Part of a small language model's weights.
Training: a variant of Muon for these matrices, 766M tokens, 11684 steps.
MLP neurons of a small language model. Each row is named by its layer, matrix (up: input weights) and neuron, and shows model dimensions 368-495. Each number is 500 + 40 x the weight over its row's rms, rounded and kept within 0 to 999. Numbers have three digits each.
After each neuron's rows, "fires on" lists the tokens most often at its 100 highest values on Wikipedia text that the model never trained on.

L7.up258:497469500477530484487517482540531475545519517496432411548493561480478491418491479507540539488507502516545487457521518595483492445490475500519446501580492490509501566618409555525504508562570460415516521520530466523519478511484528492505488515512485508503548506482460525501463400522443542508534532550526530517479446516492465478494480513495537417453501456458593477530449479522538535510521
fires on: " and", "==", ",", "/", "s", " =="

L7.up690:513525505533503470457526464508589487496424486453546465509518408516472489555517503461526367504444498502432484518561502420414428544538429524515506569539546446520566518521568478588491469448451517500456525488484542403525482478544510499460491509511565566464573479437545454559533417510458521475543504568556485421516518557535493515514512476513526423489556477475521518533511498527489435561537
fires on: ",", "ak", "etter"

L11.up924:513510437474463488469490474408522535532561542515508457515501515533572486492446513547429504511470528503544510485502546453620548486502450525462432503555490489506521540472534506519426427471546550495499473463516512518496473466534480540537457501478472507491490467484547559581411503507552476437583510508474501481507533461489459533533579537576505425496550494542534491561434511495477464466493
fires on: " the", " European", " first", " other", ".", " States"

L7.up1126:443428491539452503523451539522485540494470516564494541462543484561461371558504488528492427592473487518523484492548488529509531497498530555496507533479544463568505429498493497513437553455479510471507473521493534526509536503512502485528461479478614491470395497606499504502523543503513431544490476428522510523566470469533530515427524433433446502463437543528490472535465475545447487473470
fires on: " |", " =", "sound", " Sound"

L11.up179:570435557436457534547470499467526467535477537534504584559467456508538547509497478475533478437474529554462466544566458487515444516454469579514467515541470496546401548543471504523476456512518494498522474511475509468532522542448480485550478579492522484509421528474486449547481438475473441497468487488538574458493507543420513534581366547539508502508504471480462477497504542532474476535497
fires on: ".", ":", "or"

L7.up594:589519473485543492527521574486483492485525515501542538532566463537526465450524459572566479549464484541427481500459494482474542424498590478547525501483442491492502495584503507494471520432503532460477521551480506483497523490527508412546515445508495515451529451458544555533502510510449495508504484490513520519450479394452508509573488502479478501439515460505492527476401519511553490582491
fires on: "s", "m", "mor", "\n"

L2.up1105:466505576531510487541525494551493509572499584549574525536568472527491464573559459532519476459478515462486474487483495518490497483531544503488522420422535475494522519531490593509544501473517510508462628468483530525505467482484506497513467414479469515462572500537483532567432499519398490499534425480541473528478491575520473477461526436503476446495549501501496492571457533529500488545589
fires on: " 20,", " 25,", " 13,", " 22,", " 24,", " 11,"

L7.up928:496551468476449519585520495508579562512476475525506479495506515498518489486535430435437578461460558442514515535451550436423458546505440481434515423455467510477419416499551557498484480468484566537574480500462513474523535467508501548461469504518527483488513495464482450482550488556517507518492468441582510531493528539436544516414497584530520501503431486524539563479525494525519496528454
fires on: " of", " \"", " on", " in", ".", " about"

L7.up576:493501531491425490528505471500442505454448535498508499511528432500511500534546525537450476479503497501522507430475500504475461477426490540461479416439503495513473475467464488478454603560603520624562431485436486501510541571511471482384435412529541564448508517516526571456443514495452494471447456456498505450506581527473465512534510499516484497548556479480479540502477564481523458538462
fires on: "c", " after", " of", "‡", " –", " -"

L7.up512:476548530422428516544493497487486513553503593519493455407526496548455454429543413452567566505452520444495601438485450472437587507480540526493512449444481427523439516496459459481507486516521498416502540466499481489533485475461500530449557431529478400479515500474496548549459468510541490611473492508505454480435535514515510468495524451520505493434490507544500547465448570600568471417502
fires on: "o", "el", "al", "pha", "relatively", " Authority"

L7.up743:530460513531543528475543415470524484518458494417436479498474464421536506524501507586513493449475431454469456486502480566479459519576460521500512524523528503528529463533461489526604455512556453496497503531484499458484412476505505529459478525445501468460546558555481523505464519583523496513527489430470483450501494501532447547524503493507552488608551524459511524569484424497511481481413
fires on: " in", "-1", "-2", "===", " at", " SC"

L7.up498:496507538489477507486447464490483471484462532475510583496502545540508481525422458524519474482520559483476537506489483507500484460545550543535461529434496474472555430529488520478563447485556610401484455421528519465464472492468528466553490496482495451409475453435484556554541483495447472537542546503477511458565490494462523460441512463555574544455540455473541515453428515529549554561518
fires on: ";", ");", " →", "id"

L11.up270:498524552531538569495495460517513586581618570471550485456518424445505515509541448515567521500493555549498476547475464517490464495475516543461556495455524490524463507505583457459607446545449541508512503502480430556438544422511554435456476525537510513572512570543542513552568514538505522508544420573481523513501449502481522518533536588498525528503550551496570508492498490488535540520518
fires on: ":", " /", " |", "ru", " episodes"

L7.up150:451555482440519476458489558550619547534489446511532461481529536565526533643499480457415494472462578586479508451481490481388545456477525527464510522531547577481535486433487567507544526455496485463521485445458469491472516522480507496469505529452519509512510520527491523453543459458459462528529529475531520551524501496494438476463507554404476525534542519548483552586440412516528518475430
fires on: "year", "op", "wick", "land"

L11.up1339:495460544507528473463472516485546520461484529498445489455528484468513580510534526492522483538457477507505471430411466482454525531474473457460518477435464476550529553489515525538471472554565431473554423519437486491552519530484485522525500567407476555494479435425531441516541433504476532471539454511499502466414471488462496470490490469480535422458489503565596484468460537487498461503432
fires on: " a", "s", " the", " |"

L11.up794:382520454506481502496475533498508500554580491530465551572514516505489502437418559487508465431500489507548485497553535500478531501525451534496584449509569533475527503482472450494535565487511535497554500610503506479478474579460600598525498479505498534513573525592508530452519506427499576527487522555544484478565570449493474480531507475462446465560554517452523477547526450525482390499511
fires on: ",", " when", " that", " season"

L7.up1380:489548477523473488511486503464533506400475463497551565495495434454466522544585514526563518466495487512533482530456492550534475462536528461524450463508424497534541522467467483545416444503563535505489543443500498441569492454519450495563513550509497544503463505546515477567535511503495547478527450488552485426508490504527447468580495519505511537436516547457433497497405526574569501429466
fires on: " is", " was", " known", " Authority"

L11.up1164:602449519546504463549536562549497446481525459558484496537479505472523495477423496513559522450487477468481494559511484496509469513519460525530542448606544476485513513474495524483500552523450550453536523461494474456594473427520483478501495416446419505526476475507573521556512416499452515530560487532532481479497484493502455503452489510468478419531524516514439520478570497464568521472530
fires on: "s", "ch"

L7.up55:494472516521500495471495507497537527467557505507457545505517437454494528467542608528539530481469570486512479559429484462483493494480454473515524532514439522492482410543532556511458459452474464504543510500507450482464538561485518528497499427505539512453516436418466506526521485461534445469457427491498511531465510466558484469516477475517428505526443412495479497560545434487497498467477
fires on: " to", " for", "e", " like", "us"

L7.up245:515372479510551492545545425430535509469503477493511491523511549498524418575474511509440522514489461501458477559479501473501495471456448476501533487441488511477479392554492526430500445537553572455530509417488437512459491520441511495571488553496525476469547513440534484534548446545448504508541550495513534478513543486529473378421517513495528484477499478555554467538483527503481485541535
fires on: "st", "yl", "se", "Ad", " se", " Not"

L7.up1482:511450519505505532483553510536441494512436546487487470445548558447489493475517499513548577445505433440486517498398520495524535540425533493537543465491527435555449483553472457433506550483484521440524463479601458483475416512469528518505509523499487480423494504466392491529522469609487524521495559522456541477519558467468558524463514491503515512423526526509537561526492472539505462471475
fires on: "2", ".", "===", "ed", "iz", "hang"

L11.up530:527484561429520481517518504503489474434453547573527458511466489464505502551497462562499471444462520546461535536430445525471476449488557414538508434468432518563467466516434509486475527455462517497510470510511477503473518539455513500519432509523491437575544482503491474538536442512548480517518460543443512504456462502540483510435462524467491543507530494523490495505472510514545464512570
fires on: "al", "o", " North", " West", "e"

L11.up913:523511498484477508439497493526554502528430502555513551575492500623514527526527434522471523520479511505527483489453541499490494627487602483568538494575478456603465553518462591534529494502532573517520524479541473484452494487532562557474548529469505473544538490509598534565484472492436481564508479481524498540497453468477544477521534545474494444444452545572433497491503518483514521473529
fires on: " \"", " and", " (", ":", " '", "wick"

L11.up785:508514506481542525549493509516433508506518519504506499570453543493499546550479444510546439498467474464500426528552471426529483478487503516492480477434545536511567482620527428542533523548573500575519457505485484579516480538468517579510551487491530488469526508499531487425511410474500530541556529487510498513469495512535465461504551471504580468467452517453515509592509458529511451505564
fires on: " until", " before", " to", " then", " and", ","

L7.up201:440552574502441502475512508506499568417505567597511475475488568489495526517478509495508470516557519505539519482536509448464406560537547520530484498561524514493477511453538415545509459435464463585521554433482479561483500425447489566491573458523548533572517474547491554530505450411602446523513520544519522526589521503453497505491487562416442436432508494515470506486494474531475530520545
fires on: ",", " died", " Died", " retired", ":"

L7.up758:483493483428614561535503452482412482564478469524572474485486427469518507479492450545484481526490506456446509420495502535485472497514519530524540542442527527538464591484496506526465488495490457563484504539410484483492516503511489445532471481523539483495513530490528481487467478463554460459436518507492473541576518518471499459573542496434506574488517510531493551569538482574481461546584
fires on: " and", " en", " und", " et", " Att", " ex"

L2.up184:528504515482512560480457485560516518501508449509506453479496514587507508544495523409547381546472501460489558550577551393519497476486480487445497521556540479483458515557514428496417535509482538427468463554487471521474497507522434514479530443532571514467471516541541523528472458519547467552563512496441502498456556460406472499467495438515455492491531513501490552487478484478458426448548
fires on: " =", "·", " −"

L11.up189:472503505506568494522538465530474489505522446441534535538521485511516540548436518513528455488555486499498535454507467610442492541479479468487476457445487542499486534525561489506503473506530466478528507512482490602581440473537497501516489464550468504521515497363516458543416440467597513592481536540530492474528477568421511541520537505485561624505482475456499498520514451482473498482491
fires on: " ", " and"

L2.up169:610519491513482522499551485474550534467494540515514578562591437517424507483550572444543455559473465473427535465545550447494434465506556561455437451496522566519468511459496495487467516554511478474497420614478570527525492571506453552475514472489473464485446448561504521552434411423564425492482519506537439503546467517502513508545459487486485477417494483443448477481486469498467447420418
fires on: " =", "_{2}", "·", " salt"

L11.up492:497531485580465562517547500509520486490560531500559518451494489561517467469505503467519531425504570495466529457481543503508497519501442523541527521485512534545461566484520450545444491493530497457538525494511515611477445472479558514553501438497482512529531531543571528490467511376492407497449480467445510533471450537496529514515485545489467493562462501502447509515421504573603477560522
fires on: " \"", "\n", ",", ":", " '"

L7.up718:501462544547435514481547557507457527586505501478538539513529520507442409474533453455503484498480499473519496517439538565450510568484532501510479550539497446522512566528495501437558497441431486501475524535515503553438486415429493500505518468528507473521553544606433499419492460471494515464526537516529491567514478561491570573436497439508594473470493504482448544512549533505481491469503
fires on: " of", ".\"", "\n", "."

L11.up1317:518494525552555481453555473467460551524501450474448482461506508511443543525533541412448497467523499510507503492522490514464532422465500454527531458551471491452471526500428434517530446530550521465483512516516532499496423493515519508539529522498517509566508525538459557583574486492441509477556484510574516539467566501513449491529451518443515483497594471498469495549518462497495475510499
fires on: "\n", " P", "c", " de", "n", " Authority"

L7.up1038:524437494475455487461530527497460543544502500488426490551511529421532497545574508546557469539510484478512490482521527550458478514395498454543460402555490552556548434510476540502552569490455509543459554391545468510448507499430491468563500437478543453560537519442524516545443525454476487531486538513505508560547562560493458488486483477528465494499572505543505487529485468536475524538492
fires on: "\n", ",", " served"

L7.up656:502509464556487459525529498430504436500452473484560543451532513552529475452506592490542468397474526499461487531433525540490522591500438479513470407512549515523533511475542497492544468503475506459530516506493513466554526430586481480499531546521511547507478533554524546551505468494495566474620484487531486456485530503476473450459444522528490488450488419452515479488414487493428453477466
fires on: "s", "ing", " of"

L7.up519:513531514482482508547475541507508508572446461501462561505484511419473557460517499484572504557579529451448548499548535450441483580517509504487488471511500475566503499497454476533548474502549491520577539404634527466588476404448456489487477510505529508464541452532553523495540475535528512485487544514530520560375462522499497497509558524469529609433445479512507511455496505459507552516521
fires on: ".", ":", " |", "==="

L11.up1409:552464527453428564492515500454450521399530535519510457511532497488396532454420575486487472511482448527531488473509544502507490484483493421535514472529558489569450459530486488483533524534455511458536547529551535464551479490538444524492455538429435525502500518562576513485460506527524413502534565474512519439462503514512494514501452486443514492535440486520550491537465511505469444568473
fires on: "s", " of", "'"

L11.up467:578490534547548576512541501536580506483558496530496560567481492433515527520453405461599497498487489573452548454512568481524506483604559523489485543492584452518484505503536560527499523482510458521497433509523490442458568515549406490476470447481490500499572541532487456484559508490469504598455514427480418458456524588528509471517544550556509492488423502532459561454461428521551470489520
fires on: " of", " by", " to", " \""

L11.up532:464438543502569545491512464556441498523503513499499501502492517512496514476506578441558518528461635610561561497496509538621528570524503464523489499492563513559519490460538501504552516518488468539498471497452545529514542468486521524522498500484460504482580559590555480489485477489528480489501522499505487478489488499480493581498566471567514459547480507514477475569465439434425466471522
fires on: "\n", " |", " (", " ", " and"

L7.up744:463535491484497530501531584458542505506489467437561549511509462447522451450512517463465570539475498449582505496427491541542561457496545435491504564549511508478494554428542498481558637441468464532548511489448548496496518476538437491454440488491532502476492509495504499437464507481478428572507459482517469526496492492488507526476554465504449491616484475465519504498522514546546399493601
fires on: " |", " 12", " 17", "\n"

L11.up1404:510536602513484523491525567489407502471564511461534435507535447506548541476541430469517577459499508401532504514478502545465474528540436481543477429493448488547532477542532446533461466498497495527480564468457496456531609492576517488487518506510422530536498474523546522571430562528502433518497495436477483530508469528523444579513483518503518444444482449507454580497476524525511522483558
fires on: " of", "/", " as", " with", " called"

L7.up506:391488457388492506525485543503500460516439547520516510469499468534488552510536573538542521402508459474576455528605467489476480575536513513491541502470496517513532523488437467452536563484513524449451524537494516504544534516471458472489504476509550487446529538491456525466459470405518489445490459444489527478516562531437443465496600511492462490516516420565502385473435452474494449464549
fires on: "th", ".", "nd", "st", "rd", " of"

L11.up1137:448500478419553551450470454482444480508486453516426553443475393529494542506540431450498530494506521475551504553560374492492455487522470479578385527411487475496534470518501462456542465447539497498521396479447523487521474505468435489498535496557442474490520490508532521495487441515499463421415536488485494454542434507513495480570484533472448470553475448546480485457473560511512492465460
fires on: " of", "er", ".", "d", ":"

L11.up1224:518423539485493470561504513467567543493494486472538572489496522609497580484499545486461468475472513534479579460486475474574421477514446536424513598491509438494446483436511501538405585554529424476509461485523454498544623518570476504533500564497495523535547510493564492537413502483546485455510517479519576499420544563563471507504509455444510402512589525505485530524510479543548404502503
fires on: ".", " Dr", " President", " Mr"

L7.up1232:479452535542497523487568534493488535531525525524539402433507485583434481481520530476447467460553539540511567426505495540497496457436497520432488528494458480501526547531544493450556498511490516535558498517446472504508508546514452553497593487517508512509520567481522497409445467502496530566469557450472533522504595471475502490469594588514517476561443470552489566536535453508642509535456
fires on: " \"", "...", "—", ":", " seems", " II"

L2.up22:538571429466519496528529536550457540511515461517473529461513471498490544502469515541588481578519573485538577522445520445515433518470434479471480497490409447458563495488509509556477478506539529505450524459491523510538559388497508421519551446564455513457555463583468551534403486496464497446557433530561454484558497466479533544568492506509543535432471488504480486444486483511579569532478
fires on: " SCO", " CRO", " Azerbaijan", " Indonesia", "rump", " Raff"

L7.up27:467509461505408504505412510501531555558493500603487513482507482520439447517448561535552541587418553439538491564508556509535600496423517462483431507481441506502468519538530514556447572440434531451523522503471484517474443534484523522462524476486520481584504521515532539506541578458529547548454490570537446495471561512615515449469491480519522545475473510517452499460536530434501549510527
fires on: "ar", "ly", "pha", "mb", "els", "el"

L11.up1118:479468540489577484489534461518499506412479516435450506447473526491494491493510583526470579518524510568529486444440528507466489430482462551547561491554535547431440507532522480470553495494498505530523569426479591512555425515479416511497471525449507504496466503541506483476495529525523483513493563483524478409452555529527522491536507436500466563543498519518492500540418485491514418421524
fires on: " at", " At", "At"

L7.up727:527477542551473589540461502447582508530501469554526577494442429469548443491562452494531517500565580503468457479490466557498430428497630449521506532470455476527556479569488488483517461495527555509484544523519438440534501481442535526524485520545466489534555473498542544489531524565454494456526480519496519439497436520490488525499531537528489601437466434501497491532453434576443501525474
fires on: " is", " was", " in", ":", " are"

L7.up524:492448417555503547537487538520471519482548535503549523430469515497538465551529473455468472460443515482565436534532507537551573531498449531502440470554537557470509492478467457552467490449461442530512485490514566500397450549533521547484590452480497492502460542446507551385521471420559525489512492483534543488543567435493516506552473469485507489516505534468472564536474458546439494504545
fires on: ",", " but"

L2.up916:497456489545502525479466414509468485497546510497475565473545493457446519485512538465486451521504456427526564486527460485572465492502460537393433487527471536512531492474550477474476480546516501531483471555498505461467488554576471561461521475533465536405499543609471509505470369468527452566523529545511512510511490506405488443494454472532515506413506496482491516489562482511536402493445
fires on: " =", "----", " −", "Species"

L7.up1224:488454491543600498575487450604447446466517545420478474523520548460490504508488529511433508471540476509556549523536485426481540558472521487467519463525504526476433470475506427559497489532467549489555461456503529496483548456508531531545536538516453550524465427485505526525428465426523435523486490436533497458486519480458529490462517501562508472481472525473489525527550534494516558474504
fires on: "'", " career", " San", " served", "=="

L2.up1293:523534518493590511525510486484503473472514510513492487520474545481546497466431545590426472540501494541561432521489582396526454499477452494527458446488568457459506439501536536463510513470490541510505480512490501534519449504453482547467515517515494499554464436484562447512499560549454502545524363486502471603556549504488417547436478503561493566519499478392525479478448518541547507511545
fires on: " European", " CE", " IS", "ES", " Euro", " LC"

L2.up678:398531601423504478505479442527514404464570588461547508535492531398452452454452539563467448410497533491524545470478462550514539455566506468492527532553548457489529473568482478555460490505421596430514541482503430563514528492502488471505541512507541502500537470586484521526494519475414475484475484435466568491517518477485468522408529448422497531530421508493528509526532504455520518487423
fires on: " Cam", " Tom", " Mac", " Tim", " Sam", " Jon"

L7.up719:508503456507526459442501486571477552505546474504537556477484507524494490491430475486486441482476493509521498526579523462471540534556559456465492503508513489518523473537537526472514577482480501576407531516444576430515593563431449507434442438522541507461570502526482517542507467568490460558486454416509454529506452541445462482456443459523451494495467501524442514461530506492511520527505
fires on: " =", " (2024)", " Mass", " background"

L7.up915:546506499488505544502493468518565522481490513498547475496619510540508507508429527477495461456487516508465498458558456547497478605453491480469524532538488508528432564534495442505514515503440517472500449481477492448533493484482487534537505488509521562474400492481528495465445476489507604478585508546522515508459500543486508486526516501481461528451554531469438466418481559482478476479478
fires on: "==", " ==", ":"

L7.up908:458488536476509465487496540544543464402535517443518487488573525566517557442568555463478454511495502568522504503521499512508570507466502508496456499481436517451406417516559528541505539495520532440588493430501537525485504504453540470480462492466486501599486464530484517491548499573546489467526482478474502519479537534586472529415451490411490548531626544475525494479517511389474495495450
fires on: ",", " place", "ul"

L7.up283:514452519411507464487447511580428551471468559501457525515479456482479518487495487416468509540478460564516486434555572513462495459506541519535458423463428502433490536517496538451430560516479477530511549504509535531502492489449502529518464479479555561540453581436427468506435524521535476433436481509589440503421553535543455517480575516468530459566533532483453517492501528474480499513530
fires on: " from", "-", " of", "ar", " was"

L7.up1406:472513509436532556471479489533510546529487551513530569526462500491531522531517546510460497523529558546448470530521553480491481482524529478496469562483439444501459478469554455473425493532511482572543448518521513514586494514481550516473489464483470486542536467529497486536530396526460542495547457548506546427500515498529479452546565472540494452456556484539534560471458505508551543484505
fires on: " Gold", " $", " Silver", "earl", " silver", " gold"

L7.up113:520436520480443502501517582499492466570492485468509520507552542554497483555520513398488467486459475496521508501523523597468493483462435446501484416563526513478480530461548500566502539507480580452461467430534489452496564506532495490466510444469511491491561535501497470470558502497485520463531411535534512475485461506566383605550509498575496412511496482444521487495529450489525454480523
fires on: "in", "ing", " Long", "long", "ak", "-"

L7.up1305:502556548553525495543501572555506516448502492453596504541491512448469538489569442456514506519488497497491496496517413500499449434507489504517536573567466460559530431452412529475543501541412547390461537513469481509562461457475485531491498431462441475483539505484512538498489495484487489461543454574472549466526470515497496491487455450452461510488503474489599511489520487458534477540512
fires on: "s", "a", "i"

L2.up302:533462553508501568460469492488479494524511569486579456536533511477455504553477544468496406465533472454447498508495457557489503456521452496414521479501449492516531414489480390549500493449514553526504525480446529455525487461590472496450499497522416507547496508507484498603602546481458518544584487485456463458574480484536415465536494515487513550517510557563555579522516435504555498506533
fires on: " Suzuki", " Japan", "rō", " 1915", " Crime", " 0–3"

L11.up902:442557486496518563539473525466524507382523456485538505548535426454467433513521481537511483478523487551440481506528467539491522500542392520480442468482559508437430531546469469568480498526488455493521433504505439534540549486518480509514529603463481500512488449539525498525507466480589492569500510519451500526477460470447478517441495553536504468434443518501506568514493493531526481487442
fires on: " |", " the", "-", " team", " more", "|"

L7.up774:454465485462524470523476517491488540447485492612471551560492522497468528427524486486476560447569542568467455515542415547467528534434517540508516494407463503467392491475524475488492463551463499487478527513516450535506556531487509431584495495441552546557533516556567466552508520502474426496414546450455509481432470544453528532491552541437491462539435515404428473493537412463497520447489
fires on: ".", "-", " |"

L2.up91:557476566648556486443483511491536511455559563537464486473521480508520501391506467529413488473493547490432573451517509497506485426524545470455466531495453483526539522412569523478508485598487509473442499506468496555493473471411528495491407485518498492539531442434550547480435516524551497422505462491451439497548492486445522448531495513523523569476459507480563504427493433460476510487463
fires on: " member", "k", " office", "n", " cricketer", " Land"

L11.up8:521425507485444509524533472481430444491498480465524546515570551477453476506544475533640460466430488445490547461530488512413492495484512479464478504383514486576606488474550519518485554530563504559481455445456435548486480542537545555523542455510513454498467491529462489501500540585481456529476454441525407504509492445499502511521455534479515533462522416570521494467517514540479520514536
fires on: " =", " became", "nd", " become", "mb", " becomes"

L7.up88:467498401501489559555543483493528495520522480424509505490557492506491500487456491466510500479508552483480551499466468563540538488512482517516550442470501554438505484476496481523557502474425466503544416438594558588526518511465466516513506574517487490519506547524523473479519503485554470476522484616502575536502495533501587514549483459487574488499509517493503525580515497533507512482555
fires on: " |"

L7.up133:505462458545501517542461589540561550498501538461533590521532503461464487509532487509518498471473498564503448517534608532495495515533522473465445531481497427588531528418468421446456576508595464492431437472491492491485510421438572491491517496519421512455510494497438540552515500510548547488439460532505478536543517418472522509498489512484484551473525483507531484463442496523479488553542
fires on: "k", "m", " press"

L7.up1091:588444427436538467498468466472451515487542462456480478450453487449450578489468464451526567583485482523496478502473515590507490496555466526552462533453524505509473473466386560532504480489573499519458554568586549533485449532416544525479493501451482516542462563435463527529437491469479507505535498461493491546478530502474477539544511541512487488471542495496457581515476445430536469538518
fires on: " of", " no", "=="

L7.up1317:482555519460548540514496467415410542491503519487526557518487488507502562479592520488482357482522468474488521531573528426474534541461540568497463462499532408539530555537469460512466490484524501498523493536534496422497468512558493414497482463469534523510509461473463515479603411466473433553565479486538514491467522538525408513420516491483499454471494469488468504503539472582564459498436
fires on: " and", "–", " before", ".", " with", " while"

L7.up371:450549498478564502461506412431541498510542605525518471480549515496486533506513496533531474490452511480520524479394446443486445496545476519545408487510511507466510520537495514472477479531502540521551446492553518562533472475498506517504438514453508476537400489520518494544556456433412518460507519431455463485486458503460412524505535564529525465509474501515532517497454468442460475521453
fires on: " |"

L11.up1332:484530526450496510515484606559476560458494479501531481481481504519547468436509463516460546441519536453508550501510514504449450541416499486572515475516572538533519507553501500518458416479469499525511539464501533603531556518480531507491550483515491563592581555492516460538460453450523460568498511560488477497569542450497484580502474482483558470457492492509526536534477425498438461571463
fires on: ",", "-", " and", "ro"

L2.up533:547468494511520535510533527481474566569530547475482445498505516500461443460428575464401493506536508476527481524470470475539500483471482471504546477537532528484494442518541437518549462565469477450551488456543491511473450441461455530458529502438464467479413552521503499474497525517500520584506463473465452469564547474534476464470453504536477501526490471452480546509497490537447512522464
fires on: " European", " Europe", " Afro", "american", " Euro", " African"

L11.up489:518501578505522558498538490488496529509506517465490526516457529543567501434524538489515390510547504440485561498624579474454468590532464434432480557513503521505479431520489521573452525476506436481509500479565498503500467405447520552517428536453479495550528489541461483519501500511518463464415470500491461510424498488526522535479548481536390499539593514433523489465577511446515481576453
fires on: ",", " Votes", " (", " |", " \""

L7.up714:475470477496504527542541506477408416549517531476409459497461486411517492515476475489506501488486535546491465446519506545518587445457436528537522491479482475488482494571529539541591428466492499563494520540442503547449443527481513534442458488503424526483524579525461474497540538440593552523445491470611490524449525480448510503507449544536473417504525519464452453457536443520479458545428
fires on: " with", " of", ","

L2.up576:553527534538433487565561439529445543490426431481502446574533479483452495519483541444437471475479516478533507559509577564472523491500430464519521516552493452559506441447491483512580537462520475541516502491439503416518505510505552466489503504542482572513512425498482501537501460519471575527558455495508541605566509497453535534485492500440576484458509427403531505435440496517498484568480
fires on: " Ol", " Olympic", " Tour", " Prix", " Circuit", " Fu"

L7.up1007:508468479522503505456490433462509474480557462440553509482507479477536504580462454581540541463509485451504451495475547517454512365443497547506555514508494459456500501502494436464551522482455509464496544530536481484544529472486531493546487377499429518467434523437511602497453503555508491490512462494493490560505434452530481496468517469467579476500476527428485545524516523528489480539451
fires on: "s", "age", "ing", " production"

L11.up610:586498534469497523525572544451471535491570481481389578514482506524522503461477560447504480465493534519432526534531496450533502479566536508599496502576481510434510521551496525477519539449498507456506473526522544499490460458490511496494505544539467468443525511576487562510490478538448506423587556544506475484475525529526493512563522572512538517531435471465538493515457448487487473539495
fires on: "s", "-", " court"

L7.up205:527488511519447566489607480549426501580423514491516481554470423450523558563558510503511519485437463437530522503470534486454482504444506563504498500472541455514513522494432521451506517492464499488511473544517460457487451467464477582465516461504539454459440502538430503456484444503500519536549537513499538540536576567503482512507479496498497525472486481499490503513526461565524443461464
fires on: ".", "\n"

L7.up794:556460512571542499518497507444505523518469414516500512528475476501475482523513514411535562540495538482395512534485586471491526504488502458568512492498447478488427450486448538540567550480479461543500475506501503499524487472522561539509558471497475488590524553539516531505442468534517488508540480472532518483465575513459531466458541545538497492506448448561464529545509442516533468490576
fires on: " and", " \"", "c"

L7.up927:415528512520493483621495551460581590417506525554490488540461491525480521487552420491526450545509519537520450507450512594472460496510504508444502494494462523545528524486413557495436461455516427500495473546477549547527556561530497490470590481539444464486500435517525554498542465498544475557537462504495523466492461528469455404423531474511582406562567485529534518484443521550435493601565
fires on: " March", " Sep", " August", " September", " July", " January"